Weights of a small transformer language model.
Size: 9 layers, width 512, 8 heads of 64, MLP 1792 GELU, 34.4M parameters.
Architecture: RMSNorm before each block, no position embeddings, biases, tied embeddings, ALiBi.
Training: a variant of Muon for these matrices, 870M tokens, 13055 steps.
MLP neurons of a small language model. Each row is named by its layer, matrix (up: input weights; down: output weights) and neuron, and shows model dimensions 32-159. Each number is 128 + 32 x the weight over its row's rms, rounded and kept within 0 to 255. Numbers have three digits each.
After each neuron's rows, "fires on" lists the tokens most often at its 100 highest values on Wikipedia text that the model never trained on.

L2.up513:114062107095123144083200129162107127129131178150112167159193101127139192135063073123107164156101155129147133166154166084112155132163162105078086080088112091120145089148120101145100108163161124118180086131120113121199092113058098104178165151169151076149176111167134135123134091139105139115128098102125155124086094128126111125139132093114160121161148102104131163111143082120137087106159
L2.down513:150102124096160124105091082159063079111107108153049181123085121100118137135159173043194084114111141148109092092088101155175098165108119118183143123121143180123131120169163216126098046110077184119191166139156126160109145120144133091093106117131176137182110136108079158140130153100103158110163180075147105136145131099169080137168142148080054113122134125100125148080151113130132134158124
fires on: " |", "\n\n", "==\n", "===\n", "k", " ===\n"

L5.up914:158162099062083131119119074139104196120146109122122102122138108111140088122160147107152128127119172123099092111116116091117176093108147128142166108166121146118131079109091160160181076187098120147137108101179153087130167101140134129090074099105095121143138177124114135117129132121099159106151062135107128152112083150141101124141081144111074082133144082127155127144090114151126144139196
L5.down914:098157092081068093152134088104092151115063127110126115120113101130160096102109167149149116085098140117162153154092105136156084161170092115087128137147158131084166155079092056133130142077090175147143097133098077094123110144124163140161166150139129114187125101133132118127133144166142176075087119095126097139129119135098103119143125076097129116123120143135132130144174187152109130109099
fires on: " is", "2", " was", "|---|---|---|---|\n", "'s", " be"

L5.up269:108163108112124086144102151158105091118187077162146124108132102084195127105123151161113113025130156132181129215077075105134157162110146145048148078166101108101133096039143092142132139148116172121156134191118174110121107143150127101127102140170136169158218150107179135126138143189132072157139139090102153117127137112155142143096074149206155112153138144095173138172122130100116134160144
L5.down269:147139108158110100095134127076224116144149163155101099133190158110124150137118125126152110161101162122131172136134098167064151123061149153144101105165078133196136067152110161146076187153097093175127144131183142162171102139078175089117145119102135110155173053161050103215142117145141124141147188130129075162128101111161092129146094157160155118125113133095180111122096134090122165191114
fires on: " ", " Charles", " L"

L2.up1272:124164094113120122119098125088197113082158161080103123121201139132121143102151192158132096080063115142117137099111172113126128159137171128116138150152106136147086108090160126100163109135135054156163091148118149136066105140127155116110147142125140110120166144114159166081074119145116090148083105148051099126105095104153145130119056129163157108179146108115140168096177148162106082109108
L2.down1272:123067097108110125154098188157139100137206141137127109164120198146134134117067141111149136136142123195082115079067182077106187097158077140152134143165139193088083168135164186127135159120153149103128097092164092150158103167088148127080096092143170150127166150117199151065095164177063143143142122146144065102102140087162054113105097156122146114105118148133134105120158099073149097167124
fires on: " the", "2", "4", " that", "5", "-"

L5.up358:161154133113164112122135161145132088118123140084165080146130065165137148098070038132117166074096125121096176165116112102125165123090064165157144113108176021070130094123148128181113138128072081122096090173104122072122173148127114126110051112103139111171149147148093124153153114120065087115147115076162094147119146162147168120090174071103118133145106069099087193131124150149125157062161
L5.down358:171135108113138131147126114177224043131150092069118103141152166092192085091130120111156056151107076096095082161143094141137135148096091120088091131113132148167180147146113155141110130160145153062097137148067154154083126124125085138151150106172115089168129126125143129140160169122137028121108064094093150106143126115155113152117067075163095149090167126179145143130191175152093106179095
fires on: " ", "1", "2", " of"

L2.up971:126077106087133097108075147104126196122123076159116134103086131072134143163108134187189127075131143091169104115202102147163062124182101154122141143088142121132144092142048105201135143141131170129117133134110128133106146164130068154147181140137125121109069123056155136178138105084166108197159155206136120140153156108117130116068142150104153087174149135138131113093146127118172128124132
L2.down971:159120048123115103100176099146142120118106124187138163140155111142134128094153167101089127115052135174088158162161101143118119142068098179183156129089135119115097136075125095155154086089142116124111069104123196096122117037141123110033133141151167097084042121131153085164124083126116115136122110161113179084200175138174202146138116193124144133126154186126132117123111129123120205186170
fires on: " |", "und", " this", "yp", " his"

L2.up621:141155131096143131186125159080187087114118089132181148153109116118072073173147122129106064150191148150092151077139121093129131098146036171128164149155111105057146151131148126160125143122109202135094147111117114131184158114126198126158178148140158153160101098090051134077106133164131114153105121126116135158095133113110144165140092125149134182137141144155117133170152148183139099090132
L2.down621:161136129155121117108092121125128121127147063146166150165143192114156119137095180125121094123128129163156116116131125150170142147109176126139134183194114130087158144166112133143092127073175124121098152115122127095179129147173131141113195159109142169139101113108172082113119117187109141168158129068150109109062087176166157134134139130132126150153195135096107133093110146126161161134131
fires on: "0", "9", " this", "2", " Year", " debut"

L2.up1570:079185155151177106144129102179133154159073135137104112148179085152124108095128103098132165099119152132140102201183150114113134124043062131131147133064084094159155183196107063127148117150133111125159085091095115088165126136186137118207130135105138144140105109126094071123163091132138175101167100170149129145161124103122149142185100114113159166122141075099139113093134156167181130084131
L2.down1570:084121123096108158152109168101070137139120124133118155132159118148136097073117097174155112157066175153169085168103126170137155135146136123176084105085084160125119124128122148142141161168130085131103122094139099153156130135131141125097075094123144159157178094132175160136161096170116156103093080124140087129100197160128112131166131074078151135110131100100153138110063158163118162088110
fires on: "0", " by", " to", "pl", " from"

L2.up594:143116118103154128161202125105174135164083132133104198136103095166123117169150061157084092165130095108160162152132137108139168128172128080150128113146100225156150174111142151099164087124077096185138130099076117136123139087120118110157112071089166088144097124194128136155122157115066085107105126154128134154161107097099053130138111145151145125174110110125115104086098138120114112115061
L2.down594:136140104111135185151106150162117160174150189152114112119115119117129150144104121153087118133105120065154086141138147125100133109070145073120149097146089120084051133129134082074146131139087122126163130162126191104128116138135159121150089061103121194151130099108138146096186095114126127175153163125080105098111106148134104153107082099134070097112174090143122143137137140165071144089150
fires on: " of", "–", " to"

L2.up1424:150165106073135116097139173120176134094124127092209132111106090129109080167160142140095053136152171072130141120199133161142103096109108135141099188168095124125150168118139115076121148038157107071138104094140128163130073118169126178107057138086123076106108135023087102089132122103178114127160105122086124085087116119153102127140141192167136128187148117129187105088070155127162152136126
L2.down1424:122107106233154104199136097119092164113127097118169153088094123099118210105116097114177113124101097117075100158120128093108103107142071076187085095119167050157152077133152115151116182175087114140088108228152131099120113122110113115090139118202152113105085136145149170104105153105096132099082123174181151091091150124146133141122130075129167102121126094158061144147142117134135100161133
fires on: ")", "\"", " and", ",", " or"

L5.up1173:107074039134155151162130171144121106068132095119117091119138129139188162125145122142061195131096158179134117083076163114090063147139139154085177184142126140106125136135142156089068103140058168105148144103109113126164100074148152139183077128090130115185132147137127103151111163191069111105161107130103156120111143126172111093159154084125192136170100185173120129155114058138128109153160
L5.down1173:200094065163131070117104171103128082121185103095125145180094135114147120088097105096135135111095078108138164151106117169094143124147128180193136087147095125087115099111102087121113178157075091179202129094133175139096129076126120119176083115179130143137101134138170089167112124226135089122193135118168098165132129081161132109109153144136102179142146156169150128109107121130077141060063
fires on: " ", " to", " m"

L5.up1466:043168115138137100158116119182103097153083168118066176121138179142159074184075142109178124110132116092110146124118109155114140135141143106120117077131150111130113104155106100117135094208108171130091105112131149106151175090093134120122089148086128155158134152054135115110115147164152176132123127184158133123139116139146159099108078167093105125091142105129112147111141094131097120127111
L5.down1466:142130111158110113172076117101075141124170112091195099168134089116141098165136057126112156175148066103182151042140164142131144195093116082255161106151077168133137157082099150121069159140059133142052140192111152115143110133079093125124080152157117112158065131120115110105078131131132133143060099138126190133064083205098082130064146151161128085037107146122148140118112127146146139128107
fires on: " is", " was", " been", " also", " At"

L2.up159:076117083151129119067100136194150141144179146165122099126137121117114123127144116206115105121195169106163132123137076102119131108153112136127145157114151146154056140124154130158156104149175127154215149103121173109145123075156153091126124153120171120142133151143125159168124135099148127127094117116075153102118201156117071102157117136109133076178114157101153136043144118113135202177113
L2.down159:106155085113098131122119132093116114113106120150085138126126100170137132109130122172114189068105105098148193109104146088143131155127101066110109135148134126150087167128117109115108156162174085144176141085064093120136166158188112128137169092133120088142128167118105147093117113145083162146154104140138120142178129143111171110122098166110073065047162123107078165090107134155131087124088
fires on: " and", "/", "il", "and", ":", "ab"

L2.up119:140133122123081153178137096107111063156131224109154166077112116129119113108142140189154184186098198142212143114133169076125087148109129140113118106107129146176132110125114170083094164140121145147183127130159064120160177146119120139099100095064158047177129172087115158158166167085070144123120169142123134138132084131133149154117120078138113082149145123153135165081058171144133166136140
L2.down119:203087116147130168152155084131156077182141097131099071183114147106130150115133186118130120116177162089094137120120074152118127169131100129121196082155156081159166099140143136094141141122078117130076102140122115063115176098153136088102080103087119110186193135094133116102165044117148073087137153205108175074143144103110111081078079118158128167127196182102156195139100115186152159120101
fires on: " of", " ", "er"

L2.up357:028149111100096075145071116170157119141144148126071109135125099177128127122125119144122133110126127158082147123128087107123128098170095141160088122139088148195144112121144106118145136162061060115116137134097120147117084189109157151110131069129111119157152071120124135131090094116116160142168102130138087229078107142164094115138082114107132134159188090131192134132077147158085109177172
L2.down357:128084155084134138142176135113150078093075132116135138130179101162120125158147106113122138060160151104155124152092086167144127152131127114145082129142160112096142127144134142144061149059104056101119136120119091137149081164148167139059111058153163169132082064162092166161163122208132139112118074127126030158143096122131134113099148093103153096118155138134177071156091140128136150113163
fires on: " from", "3", "7", " to", "h"

L2.up1700:176155087101160131147099117138125124146149162136124163156193133110161162114103140124162097134129171098149109143092128099119105102155145174120105123144142179097153058112184112210110159108101120070177120084104104059125145129107127112163139228093089093187087107092116108152203133081154083194148165145193106144125099106093141128155176158123174110125071126111051133165202104154102138067165
L2.down1700:126106188181115091149155080133136130078139112090174118114165179166057138121096111130122163155100174122132078181130093079115133129130146147165143082122116131118166132147110102157083094154160134121134153095116116107102147105177139081142159111116133150153143105113116068185127150117181099195082099120163146040218146049185099112083200174151122072126088114132161111138150117124129119065135
fires on: " ", "-", "0", ":", " million"

L5.up1144:114159128074089152120120100094124098132137154162134136094170111151130041121095110148083181084139074065117174177126126081137157113160149134147113047088145130099180132079145098185107069192128164182100119129088136120154130105108124088133135157045126171168157111153159155131121100123064129160180074064137176174107128155151162143138096087106124141119155153145128155153119155155145134106110
L5.down1144:117149107088102171158131144132121127142069189176126067109162136140135066178096120131086121075112068182172094123104069177146099151146166108112159147123153115127084118124159124109134092139081116092135161102137097141117122112128105061138124131099087154125095177095109100171146121167157097090079075151170093101166102158067159144080109058119160134120069140097115159171148101188115134144089
fires on: " ", " of", ",", " the", " a", "th"

L5.up910:123126128133120160086142157150191148135086157098089132117102184178124089100109147091157180154094140139174120104146143113141136080148142136110069100106139105129146139183151131152160113148084131104112159093070143120116136170091120068173199189121113121104085113098080099164170101155125165148176108158095139158128081115136088073055133136113091153180125130165143145155115119192116174096120
L5.down910:143118159130103151107109131100100122146102095164117125176092127132106150134141099129178117148140111150184061069132161116162122115109141171131106090130137104120109160122169160115165069212102120189124125155095156125137162137129127120159179077178125160067159082147123194147116124080100112140137193133094152121139105148130122104080093111075086093133135103092110122152163175116120083153132
fires on: " in", ")", " mi", "}", ".", ","

L2.up1371:129083134207134142211112157195140119189124119165116181144157089059136118152195176139163096170085090188107124148118141088157142137114088192122071148096120113085125179046144159082104161150109094056108138129161095118118082126165080147118197143066094104179168115163093131160132111090128182093158137110075124084137109105164116121114114185119136158128150119132155127107115094143188144101107
L2.down1371:123138104144192158117158082144106177103101142138143106109139098116114099123175139103108126063079137163134140155106138149122085112154052153166191163097124096102135140108178086168063145114080138102144098095109132106096108114107105094202135112085162103147093153126203138157118139167163138122124173101104101147154108151133125137169174073132116113174153140118166169109102202068171171149137
fires on: " of", "'", ":", ".", "-H", "-C"

L2.up439:116172185112147080150093181162132059079120143087077181155141152170117133129134109141171108072133153143152147106063145074091078140122145155078102162081074126104127109108088155190114105110104187160141131114138138150110131136112126131077105182053071114151152103171156107158129124136158088091104113118086112159146104109130098097129151066145147179160163105122146119109176118112140098080135
L2.down439:128081125164127115138129107107134090117139169153085102052148136149122115097147101083118093124110081112111119086066060167106147127181144174114141156072147074094110163159123104102107119155105111129111113113136135118085063132094147060171124166132136125091140194182147135142103120129165156132117107128115140100124093163175093119099142112075102104096125128074106095084143177092110124124097
fires on: " ", "-", "–", " -"

L2.up282:122093100069161083119111153087095110139146109139112167137174127140138118133065091127145122120027092208144078073113137139174121162079061150046132199119089125103132076102074100122182124116183184145125099059090103158091132115209151102132195145132100138127178160159145059054167140120102117152136189100142130143170076103042143222146148160106082119107123112102158118113104108137202119143175
L2.down282:167120151125126110170132100111112133122094155119146102116159096134109101142111126105112112170129160108224099171126160145127128140162123152127122136105139155204088117108145181131123156130138163141194080101155133158141124121127113089100070140067114154053107113197089156140083094133100104120071095104190136125106076087129104131142150106090090125183096158173132095124175120129110111114132
fires on: " for", " by", ":", " to", " on"

L2.up534:116049084159103161091127058153114123175122138163128147108136185065175096118064112118163152065147144112113123135084202109110130144142094091124095166125086115068096124139140195134105109137169111170193128059153146185148121083140092123087139136114091133086179107183104095109147162093077137145152198151188142152130096099083157126098098132155106113148131143086167170140073101128140138099149
L2.down534:164109127060121191207109135075024150178109188158186117114113139203085132080134104114141144122137094059139129081139150120092081112057126148144164198107108174117094138130139109122149123145151127109137111127139137159142124129103115124110062101163168095123128155198141130154181132120108167137100135068110104134109125216143169105167186156111238156129128127068097156181112131122170156155081
fires on: ".\n\n", " |\n\n", " |", ")\n\n", "-", ":"

L5.up563:084171126125155148157143151127137117173119099098163175131156033104133192139156123121130070187117124184110182137102126107095111117111140129097172081136115130185111136081110132128141111147156141150190137152082131114137134086111134131114059199170163084117108116134116105111073162103117119159124166217194079158155088142122079142141127138133126160086097165119113111134114086114092117183078
L5.down563:160130118063152113122115166139109156155110130195069182083123139143151161110147063112156118137105090119118096075121094184127134129152145072087096153026118088112132105123028147140136133066086149188109102105114140159105109113173129120077167161136103115114149091134154172115132123138166103087128178095205038153146115183104114128124119117083084116117168143098126179096157144131099122090122
fires on: " ", "0", "–"

L2.up1525:127116164129138103117119096114058108050137100116089127107150146155191122125083147093110085170115166121094166115152134141125162154106135104036121162102070105147140121108122116137092143085122122138103080107119120141119111198113159179190070154172086107113097130085131134083119190054118172132093134144058135091085127121160108114183113086104120136147096108147143120128083175126112074085115
L2.down1525:121091104122162077142098113153110080180106086126113091117145094084162156167119154119131047137107106143118147109180142137115113184142167094104152149157141132153150131148173108178150113096170131069158149124148118096147170170173169178145096137141166145153150131084170150128113086092142101138138153131102130141106136111115113127189167096108057138100067111134109227143119165190100095119157
fires on: "0", " |", "5", "1", "6", "3"

L2.up832:126104123173151052134169102086153175113115173145129164099169168144153147114116109133098141086084071125142119190107119142124165120121085141101183144107151123164137126099139167110209182120087117144116107112078116127122146182134148107145134096088162121123141180146173103071168127140120095092125147136162163136162143158126075085068154100107114075124071136078178081156134156176134141105116
L2.down832:101121088092130148120132114146109169071106135136161043136128149115111123082116190170112115138164111145119160131110097172166132168074178166157160083144129125133143101180119070206094121159121178164139161091136097134149154117121176101143121140123107189126155070155122166138129168120064028104129123111127129124107105095075126109172109092071118184099064152146158135133095117163154139128158
fires on: " in", " from", " at", "1", ":"

L2.up1125:124140157131138111140213114131137141062112059137180090119137093146127039103119098174149097140096192120105168188113102192084135157117096113085114151056130073096137102059046148098110122098044128123179075093128166138126147134101123117178119143053122123119081168083140114070128126095174170204063199068127097107144165145103152141134125165100146154152178156109117146079116123141181140166163
L2.down1125:150145100128131117172135140108134143120076129116149152103151119129077044140134108139122125182163124107115127068183159110157172119126164100177179089146094176154100148135130142153154182163177121138152134089154154113143099079149145108055203204102123121141135133108129181127150119122089137100159091096128086116129117138146146107140120074113173194130117123166146095130153164155156123115128
fires on: ",", " and", ";", " |"

L2.up1263:137086141130124143089132173126087133110166097147159152184112049104092153186133054134189120131080138154082091135134094047091093092125095144068118183096121125130134138134123090150154130190168145134115087135151156149118103158136122125138163144106128082104130138168157208156160083100158155125084146146148091106105203159144134154151085110152154125108105123151044166135127124104205112175204
L2.down1263:150131120164109138097103128126107120104117066122142122133101091140126120135133139108134113094104139125131133137163108162072120121147088157141158098111158168132130126101174192180099129169133147099119157100144123136151134086094115112165110176108184115112114125140120132120082166129061113169059140142161154139171142083150093091076168132074180117112089151116125119107132125101101080170095
fires on: ":", " by", " of"

L5.up1524:096159139089141107089096124126087134128149086087116082126185145206149070090099153167112116156125094106133170156174151125162119153122153098125172138101082044135061156110144126123134118114178117180133177128105128122148071139147167163132133130123113149144139077055131165143108120101131151162125155124091065092100135121165138133097102095089152142181152152135133126110057162138134096127199
L5.down1524:166151144142198096138125101066147112140128145151170142098097139111139130022145166136128083130089151126090158088127122111092106138144108087136076179142106127144183122139115163161084072160120154144055105103116157094091137183101143060074082088136097132159130111149123157149123083109126108087173164102118154108158167126143085148158138129147122087108152102147106121138130103102128154089080
fires on: " and", " which", " that", " as", " who", ","

L2.up78:131127160130085039145195161068176128161151096156182158103173132135159178139120147134086115124156102104098180152103152096127120105114150122110130090076119112110135105137117145138129079061193159122162130126134123111103072076157099121132079134132122107106126196163146163114158148125112099092078066112179179124104142151121157100117167106174121082124118132165158158083108178137109065132116
L2.down78:163085116142146126155132188097095152143100160129106132143042084152109170130098175138125096140193069122116137130139110202130133119166220149162126137151116107172132145143094112123104171156119166127132113129106090113086123158153098133146159106117114129140190165140142195121050125153090157177077080135216096068104104131108176047144158137109123140139147210179164151154164102075100167130134
fires on: "1", " Car", " taking"

L2.up569:127170128127116102130098119059116164172084168096074113064159078162030126101182116105155126180110049142102153169146091133117092130220144173097072161136127087122169102126083139111211093168080175137116063148150144129107119102112191121102111152144135080109156119159118082089138127099113139185136156143154099147139154104112069110077174121158112114166162145132097132150150159105115123161153
L2.down569:099142115072141088138168116141108083082098135088142137149164079168069134129089128150167102139122054100113151132063140134081113136122108116126067127164121139111105152123099169091183105136119166143138121107140152179112175124126101148135141131143166077056114151095129023091164174120170191164087155124134163134092118149118167125089103133143155132185145151091121125139110129116169099129132
fires on: " ", "ib", " |"

L2.up1438:101154100145118113152131149085146090114157144104172105157105158125115061153102157128128102187109136160166166157152116219164111147086103077147186148164103121136108181130141117192154088109130132064104056101130150157139118101128120132158146120090089125143143075149148107121120143113140084129180103103084153156120173143109122147106148067164077163166187109131161080117138130148090171129082
L2.down1438:048166083127150110070130146171117117133120150159150124141201100098135165075091134175160175135088124138176133106109156209154156095095160131129160105183129175130140135155127152161185133165138145112107103138085104053141139092106070107134133130155093113090118111053056201086141137155109154123135088084106202136050099155123134160124137115113205099093118105132050087103129127094121190056126
fires on: " and", ")", "),", "en", ");"

L2.up1745:115118146130122139133139077003097092192096119120122103139139144080200095210103089096126139137156117158118130155125090146158176147214129168183148113157156126115148123159088096157147142137124135178137081140138097164145141118157098086124117085155117102181139163163092131100196196099150065137140195122190126147136115109116139133115118080193159125151125098139152176122041065101102100071136
L2.down1745:110114172072153059183155089128086132127031133128123129108132128118107176141069145119122129137100164170151114121154071175135089144159159081129114080115189181125100125112126119130171140114184166072085136130117089113115101116126136119105148085097063129094156109115095080089089114142113123171103130091190093149115132171178086116124118091167162137136057141151101172075095106127143101063105
fires on: "-", "at", " after", "ib", " of"

L2.up147:115101101081126127120111117124119080143154143162136125134160169077064090212128087108112103123108182162163115190172112097125082134119102204053118141156072111092074107120136146135094136100149138134144164076161155126147084155132104184092106110131090129106171200101147132104137115130126192167142115101108139173141109123087144090129166106076156088114088121122144077127043082129108154126158
L2.down147:092086107132157166141095147100096148117147155109178089131126110102144185127195155103119094125117096146092106082174160127103102107182090129184136107157084075148197141166140140141175190115134117153090106072135129102095140159109079104191180155097098098130121129079138184170124131161088135128129139096122124120094138161119163196105061136141193149093155105126186099165161123163130137123104
fires on: " as", " and", ",", " in", ")", " of"

L2.up1568:074085121162122165121096089114077079220122116135078147105145118132129183172118121151159151155093152216113095152188176153149150122169114189122132082104070109114222068129094098107170124153095130163121127156152100233129116103105083137125095097125161046142160111154135110154155153140107084093117156124163142136112144130167171145097115110094123076162112188126136129133130137109133130120145
L2.down1568:052100119203142156163117119091128107081125094142119126128082114101086159087139128176133121096127129154126057164192152193117145113106115047154077134198128180103179141146074103157143101115083143182134113131140078148113128104139127066109096170142189086143236120148082141071077149102104126140130094156117171148133108102119160170137167117139127078102083157089145106093132134125099130165165
fires on: " of", " |", "ul"

L2.up403:149080141137149063123103105157132107097122156173156159111139078100095097166121109167095078170081155201168102059153187080101113104125148128094148098072157113136154173158130163086171105209106124161145144118105101137075092087153144062139133060100100124163115158227125125092068144166133165192087152146078153139108158128116135117176105213156091194116126014117112151114102116157139173123145
L2.down403:179148173117134140163152116168124168122155137130127174065114123073126123128149149106206155123132108074122142171123168135140161129122153131105120057079123097154158108131158096158121174083100130103116115171136208119186112140174095157141136136094112130130107195104110148148064080129078076179050129087131144111112113145206139130153153143080157104119122118089155100168143142115039063115104
fires on: ":", " of", " by", " South", " km", " across"

L5.up114:077152105160113095155109196179093092144124172168100147114165168107170101154116167169122198089140135102138218185154168134166175143130069126088098154129100070070116109066065126076181127083058175205152100111102194133116122094144126166140121169160115116148162119076094088108120118138142103144104112140062133114161176140135121115128140116184107110114108138164123140129142103157157085106096
L5.down114:093208188119114112122100107128090117122152131135125112114096120100127065118095133141169155202136097135160157093136185115066100123113135134145112165171102088166197050106139116129124123116148148148160097155163068137147194121142094137112088138058134144173164142149106128147148068206148094092136118173059109129118077175110107129171118127166078133158133151143141073140124116148101162093175
fires on: " ", " T", " L", " is", " S", " was"

L2.up1325:140134172107146120176128150027170149154161136095127156154137103072134129165187131171145087165100131081080109167077121087140161125155107200097104190139133097123108207090088126154130077133136166098114133101113122141200145184103167173088103164146178137108129115155183147167145094103104118107167175170092125154098097149117161166145125122098147095122192092183149130160163147125103136128151
L2.down1325:167135101084121119143131108105098164114067156146142149178124193128134174153160149080094097095073163083122138127121144152116167187088118112127134165169131200117151173149089121090106127126106169076049080085164141089083091191183047151127108067045158140134078113124102084165110090147072112129097137123158134106103124193147172091121216137140138104125128110122150146111069084152150148128134
fires on: " ", "0", "9", "1", "://", "2"

L2.up712:137053084140156174127112074110114070067150127097154095180122125115113132148122097074066156093111123092095190124073172137118122135159170097120129149144154113126102133132185184138169128150137176095169106105151116131085118083098142165145182126110155122155117120161121119105086190103089146098097161151115110072182127125150141130145062151106143140176098136101139145107127114163128123118135
L2.down712:167220130103087129054152110128130119130121130099134123135139124130104119159145177086147102161158174133095132111116108110119115184092133095135117093121210110114125100206212106080127148146143128102199150126116134150128169174170137104144121058085135109107128151144115143171166102119091199149106120121117110119126114157116137144168187125130124115090123143133141138113142147178138154140085
fires on: "=", ".\n\n", "-", " ", " |\n\n"

L2.up352:103165154168184127108060150131142157116115168067072161099111125163111076113065165136131123137136127105120151120215136109125113092081117109067127081132150114126135116106100210123150105181073108150112178092174137154156156200071132098139169164126137135146118156186124114097095137127167090142175086130186166127183117096172130136143149121050132122083145098177088113195146147118186056151155
L2.down352:160141161095122091157069105117101080139071151119169174134093157101124135104110170107110157087112103135083138134105168129048127173086129149131173119101109099122113173098138087117115139175099141106095179152153165125116092095109119057092135140126106137140140092073121148152091126148137052191157143171130146080078105147176137101158151068104123129085130068131141132159163136150126055110113
fires on: " in", " of", ",", " •", ";"

L2.up127:089153094166092110164160144130098156111095105108099191065111177096180192143146147144112112115098124149171135126093086134147155160188130120157134059130127121122168124134093139172120108113114120131144098149104107153092128189131135175191067126149135116075163150134075163058129144119157120159135094142153101115133107137107163075118090089148112128137116147122109136079116133133122138191108
L2.down127:096115103099122210112122079107156164119095154116101183095162126133104200114149131145046110159090143099133191137111124150107144129162111134110169076139108133145093134107115166139097141151136131115087139111086103145095089155193079149162138122118099063149226128179153115129124100181108167172079059180153116101104149169041141123110162130099112139120152143079128123080175100132136143138138
fires on: " c", "6", "b", "1", " al"

L2.up1760:166089181087113087121079144106160143083150138119159170068134112110196117074060153148110100142120086164141138085096133126145192111122137089115129182133085080113098094098170110113166097169133115169143152129127129154139113146117120145070139123124175142174119140087081186115099065146116147136108157177085137139114102125189135110073131132101152128170117127156130179104123156174127131137146
L2.down1760:139118158084200125100076146100175083162192104109138123126176129148086091115073131112057112156064178136155141132132132090130088159141144119071120148131099153188124133166192119169113166087154190117126117138084131129110160088140114126132086160039104107127148151086161142129133126093135160134134094169160062159152120119134060157165096142193101125123149149052119113107093221082105149126174
fires on: " of", "1", " that", "2", " to", "-"

L2.up544:128120130116130134163114106097083149111139118121131142113102154134143116148103134096154092153137097121123100128139085107153111153164109048144169100122096098132108178127127068087108118100092178138163115163133116163139072117169169063142112118166108111153145077105139131119084164131143151095101137132187126128141173140137139179089124126145157107123140192154079089113107104165098102108170
L2.down544:127176114086122174102166145132114153066149088070161115170108075083132134131167101085152148119111072129131127166121146080133077130136109119174135099123120133130117111107108153129075155134079188139160142125160188158173093155170071040089136111090092060134098119056083090100068116102144142132154145107123162152121155145091172119147124106117160162092169107127146156126080167096139117082090
fires on: " same", " record", "i", " left", "in", " Fin"

L2.up570:170149146139140142083134178126082113101116097068129143089051167149098121065170157141146086145113078156145134109187116057189166159156054116093132195173153105164137163083146142143116036130102140145099144071133135062073151112122120163129158150106129158146161107095204110100060112106153066122128181149078127171170149101090111107142147117137140131117131106178095108178167130106114138113102
L2.down570:145136102164106159164110156149108167108132136092152125134114120137092135090118110122142152150114128097183104125149120102146157178124124185109135105158174128090118101108107147124120125212136128138083153100137136141119084161131133079129143164119135113096170082186082123110116074116195079110108125053088111121115109150169148087158171132078187130130104062126091120142163155150155146083153
fires on: "0", "5", "1", "4", "2"

L2.up407:132106173114196150101126130118100093113165139144142117074095157120148135145124183163133156160139116118076149109163070151130120110085149123089131114162049159099132150139071105128147163110116068138102068070140094090067093151100171055120081102090113126162132136185181153134135145137095123136117137097142082153075114139120082104149077132132154123144123100099140116117170116171119059101139
L2.down407:138150127119143130125138141164131183146160075168141130122147093112074136132120075131063132128110142073201125137124188169101152169082134153083195129110139168163112094143169165117095176136132115108087125157111136130125091163109105098125136134183170167151105208072084171128146122155081113139101155072083219089118139160146146071158068140108114114128158087117109174165147099139133152122154
fires on: " ", "8", "5", "3", "1", "4"

L2.up800:138099142123154119176085086169154173127135118129074168084127137194147119080129107144129114123072117082121164151164152127115148097100132137094087117088135126176119148075133123111141133098128102146194167125123130164162182186082111130158180176076174099173112133126153160137115109133156076154126080109128157078118154130101111140164065088111081179100165146183160113147132144088155065100128
L2.down800:115089145086122127098102107121108103148115103168145160162127153112145148098126123107144149116126130106168151132101098061072113160091178121101137105124158144190037149128144147120098168158194115106214151127119164134063147148139148076152153179114165163099154184169106135127120130099168082129101100142185188057047163177135047127190140104070150158115162111146126124144143122115154033098148
fires on: " —", " de", ",", ".", " of"